config = dict(
    hidden_size=224,
    head_dim=64,
    norm_eps=1e-06,
    parallel_block=False,
    init_std_o=0.0269,
    init_std_down=0.0144,
    learning_rate=0.00228,
    lr_mult_o=1.5,
    beta1=0.95,
    max_grad_norm=0.5,
    final_lr_fraction=0.03,
    doc_mask=True,
    train_tokens=152300000,
    max_steps=9771,
)
MLP neurons of a small language model. Each row is named by its layer, matrix (down: output weights) and neuron, and shows model dimensions 0-223. Each number is 500 + 40 x the weight over its row's rms, rounded and kept within 0 to 999. Numbers have three digits each.
After each neuron's rows is what it responds to, as a language model described it from the Wikipedia text at the highest values.

L8.down628:488444532603507505459500472518478478511464503478541504553483509482510489548496464546490502540510510477513559461411536487507472533425493501538531494524542475464455445503507524467482514517599438538449529524537529538504463569429487532533571546485504535503538495474524503507418433455489557526552434441489496477532542571528492478452595462406444404497488480480489544550481540543514446354497522574473482557576487512456512535494523406461458520498455558507406493478458484479452488540507532500489496569490472509465500510491517480536486425577495449480479585557467529472524577539521529510437458522536448463455495492434529518519505479466512469493485529502568512496532466503542494483515
Fires on a verb or its final word piece where an action is named, often after "to" or a subject, e.g. finished, play, record.

L8.down149:498456527470471554545439514453480448466493509502466484481483519468532515552504460485474450475520548532486479471497513472539532493490472526573509527483511497439498523462522525547522455426563513515500451506506504476499484507482471542574486512517454531549467501473583462520536513520512568599486515556545425499501443452471447522495487483531568461438605535506500465530472493483501530548483518533461440479531484509544594442527476537588451553460533515497421520451529441544486526518518500516496521569482493514558513474472474504516419510517411520576552503504512509485482443498564418524426521530438468435401498436555478513574453460532505532442584479484458484492435518520500456544622
Short opening pieces of words broken into several tokens, mainly s, sp, t, att, cont, as in sp-awned, att-endance, Con-t-inues.

L3.down144:529471509519496529523541480452450490561495467494483478438508477389526497517505545516539522501582503513549531575489443511555435470509521542474494473542431472480552537491485557491530561510484510400435511572478549476452424523495547462529524474498464605493553509568518484535485576513536419484478519427505555463522482484476533573498552479473476481484540442371493539482497490529474573516555451557488518435461499409550496444527523489541562508499483454514511549459459454479540516464527542512549434521478473422574482484538466484482450517523497479508498560431486473520504437469564448489489522541448520509539530506513531539524465570567470547502454503459463454483514492439491478528463
Mid-word pieces of split words, especially ear (res-ear-cher, sp-ear-s, B-ear-cat), also air, for; plus New in place names and prepositions like on, near.

L4.down791:494571518470468497480524600464535530438530480476429545573547441482555556484505535533543555528457541524517461458503462540448497551422508499441517448497507465521506473443460507487472473496532484500551565526569457558487444541476551516491544512495508490494493500545478411533527510446535481469531498491524494523553476464484482468544511470545542459515477444475526522571411532501518491497480526465553434453556500471566431493483509527547455537527490494509439504498515553522424498557514551518508531533524426567556534436503412488510538544433516551529442566424466548490536530576472475450464490410490543471528448473433487520525459466541522421523520546464450493457478488413498481471554
Word-piece near the start of a longer split word, often after a one-letter or prefix piece: sub-m-ission, comm-ander, s-aid, im-ag-ing.

L3.down223:526449491548408493456452478578496560486525471520473464467528546523415490488457522557509448505560473445490503488564482520490536476415415534478507438499567536428487573558559551476454475481469534436530457536499476512503458521534563502554515613524560443456486527499478425452496497515557526499454512519491505489407498525478524430407552479463537529498517477473541517438493485507487540392554491563512478534516490557466434574559445468495501522556442474564459443549466501464515496470549535469480485502504523485482542475508500501465502475573486512484506520515580437519520541500530434499462513456536515440559545506513511538479461521490519514456592537451566511467494493507514534519512
Possessive 's and "her" after names (Presley's, began her career), plus word-initial pieces awaiting a suffix, such as deb(ut), prom(inently), lead(ership).

L4.down789:553575438471527519482458466505463503525470540527479515509470439534517454526491551573530458451470452545498450433537509530469434527466480522486434501460495461509488470490477496458500547478461512515568476495480506475468503526468579416482476550502469447590537512492519432516536473473595480404489520465494503550555556538549465521522605494498487525466532482508543549465507431525401561540511491479568482563486497517469552481555418505443528502546497427528506536450533503563581461522597423472534467516556547417490524543505486504565502491485468425538422514492456518521497428504530465490558487497509481472503482517512494569504554488492468564428539514518479484498552519506547489503439
Second piece of a word whose first letter was split off as its own token, mostly m or s, e.g. m-ight, m-other, s-elf.

L3.down256:468492543495481477469514535445502522565587471515419553538472529482421533488452528551542531530557436475533501463534591477557499506508438522528444514530478504431467603482414569533494496474501491512471516461511450527573498497545515548476473424476482492446491490455503490466507519558524550583479459412511530459507479542506527483466516506489582437516460453489482462526570497512539511510492527494555439471534499424540494541469390484464555533498485502461461501498476498538502418528478478521470527548560484483426484479422460482547520563532456557455626491537442460465488560491527505482533554447503478493535507496548472469482492472543459486490507532494459452548513488523606532506523
Word-piece continuations after a short onset, often mid-word in adverbs, e.g. pl-ent-iful, gre-ater, str-ong, l-ess; also later, under, not beginning undertaken, notably.

L8.down728:493534575484576494498540534489518532481516543492526486545424528485476519530437491441492499476515469466572492479531500583543463565484521538467425536507430519529550508520477490542560477482518450465521512569512435499485552506435420438518514541510528409515603516457427442449528467472456543520521522458565479522477537516407495550459494465492503556571492509520534522524469460556497424476465483462447471528508536471536533473489436562499553508537468444480541495468485543568574458444498525500521492500523472453493445433444452504480563510543521579499479505528412470445454450465471517532501501512477468535501476521560506432478537556545540514515500555506420489454539537542460433437521
Fires mainly on the prepositions on and for after a noun ("Mexico City on", "Award for"), and on the first word piece of headings after == (D in Development, Damping).

L4.down191:474564544517472409493488513502609443504542500492480550537484446501518526487457514431537530379476542536559484525452500525468428456519546508595518548471542506560462554569565466565466556426515526532486494547493477534484485556534537527456544501520536531504531488470484492469465489543445461577539424504516511477417445511508511531495473441482514565482501595468447490548469461506481528401526490461502493472491468531543451565540543500544441478503432529442533537532467523486521536543510472507501481501491465490482524473559486444455526452542501450492480491508545470559467542423517500538480524459527502448508462575441528464494498474496543465477464497497522536397569521459555466501436
Possessive 's, apostrophes, and determiners like the, his, their, its that open a noun phrase, often after prepositions such as in or of (film's, in his town).

L3.down727:482498533580472482553425508478605556461497498532559534526515542472486516488474491461466537512573494486441516521591499566500501499482503482499523468533541510576533502454453443454455508544521516483475519490486531492529485470476581474467508547570543477494520502554518479479546484511551485508509461485491479489448546499437498561592539547388525508427514488507507453475520536522525541493473497485497440453466518501533520460509509530412546529447505451482516519526532451451529581477523490430392466495587523441485509478502508515522559456510518500504548582501506492452512536500507493496523498426439512496559408418479545453502473442479583468448504510412437570422506566446500526463469
Second subword pieces that complete a word begun by a short prefix, e.g. m-other, offic-ial, part-ners, heav-y, plus " of" after part or memory.

L3.down892:513409538472408523512563471470431526506569446416471542507468524525466539531512436504483527511441485485432477519538525517485518466497500535474464486447520478575546567526468450518530498525532536438468571527574529495547447552544495557486446467430540521480492500520575493464559584479583501554494442477576561461479508506507518486498470481469545509477475511499564389506455554553502434461551483493518489541562466532459492498509548557467518497499531466549473524475459483484516464527485539482525506384454537477546518488451497532502447488481501551521447466472496499389498531519466488464490497473509516443482530429513489455548432534508573561512450547526508423461445522507545536531492
Short word-internal pieces following a prefix like con-, res-, ex-, e.g. res|id|ents, sub|m|ission, cons|id|ered, prop|on|ent.

L8.down660:488476529494517487501478495529570529503492514553486563567482502483439490450562500475578497463524518477505493453510550521474477502453529494529495447557470504414496503473478533465526530519475578572514451469533426508514564536496532559498504459502560463452548512451469523503501464511463537537555556534460520440434567541449552489518464492492464479529589472491431483474488454554525457498505469559474431528501440515508536366494470451535504563472477540506483437573522583551498479468508474463471451492597469540525477526545444572488437442457459450478429526460543471507440509549408501486478468549512469550493566502493474501514534455474531519524501504549494491502591504558496544480408
Short word-interior fragments that directly follow a word split off after its first letter, e.g. R-om-ans, m-ac-roscopic, M-et-astasio, m-el-odrama.

L4.down721:495450494562437453491527466524495614504463540523510481512471562547539501492477549530530422462469438522490463470482521507458484459507452479555426519513497517526491448461517468562576518497520525461480551493515544448525443558427532430600434488483453525588529476580481477467540546494511549532438552426535546491518508511536482525488489466529474520504506499396497578497433421539488503480534409505495476485492542469496486438422479553497509528526515505466483500516409487549492494480544456492484542511494448513501470565457506572519529475522525425552549446491539465566502515498447546475536496435453533548486519579462535487488514514491490515634503475489530508465485466461537533479533
Mainly born after a native-script name in biography openings, plus ending pieces of split words like D-uring, curr-ently, individ-ual.

L8.down215:489478479532468426523500514587518497584469493485459471524469533473445470448588508532444516504541501475414482513475493450568511522510576475521513456446501412474517465467488431473517447458459493541467514549597570487538504505416493531509543549525471458559494441576579511485444473498477555505467561460515529484560546477503435494481510601541498481491536532411501552492502553467516497410529558564558561488476474461502483520520497487448522593489495453485498506495475464552460484507545449550492528401496521504463488555461442462485450486508515542451434529506499499478532509494487489482507471577544523571525494477499488513590457533584452487466488527497467502492452475544533486565504
Middle pieces of common English words split into several tokens, usually just before a suffix, such as ang in changed, ak in taken, ig in eligible.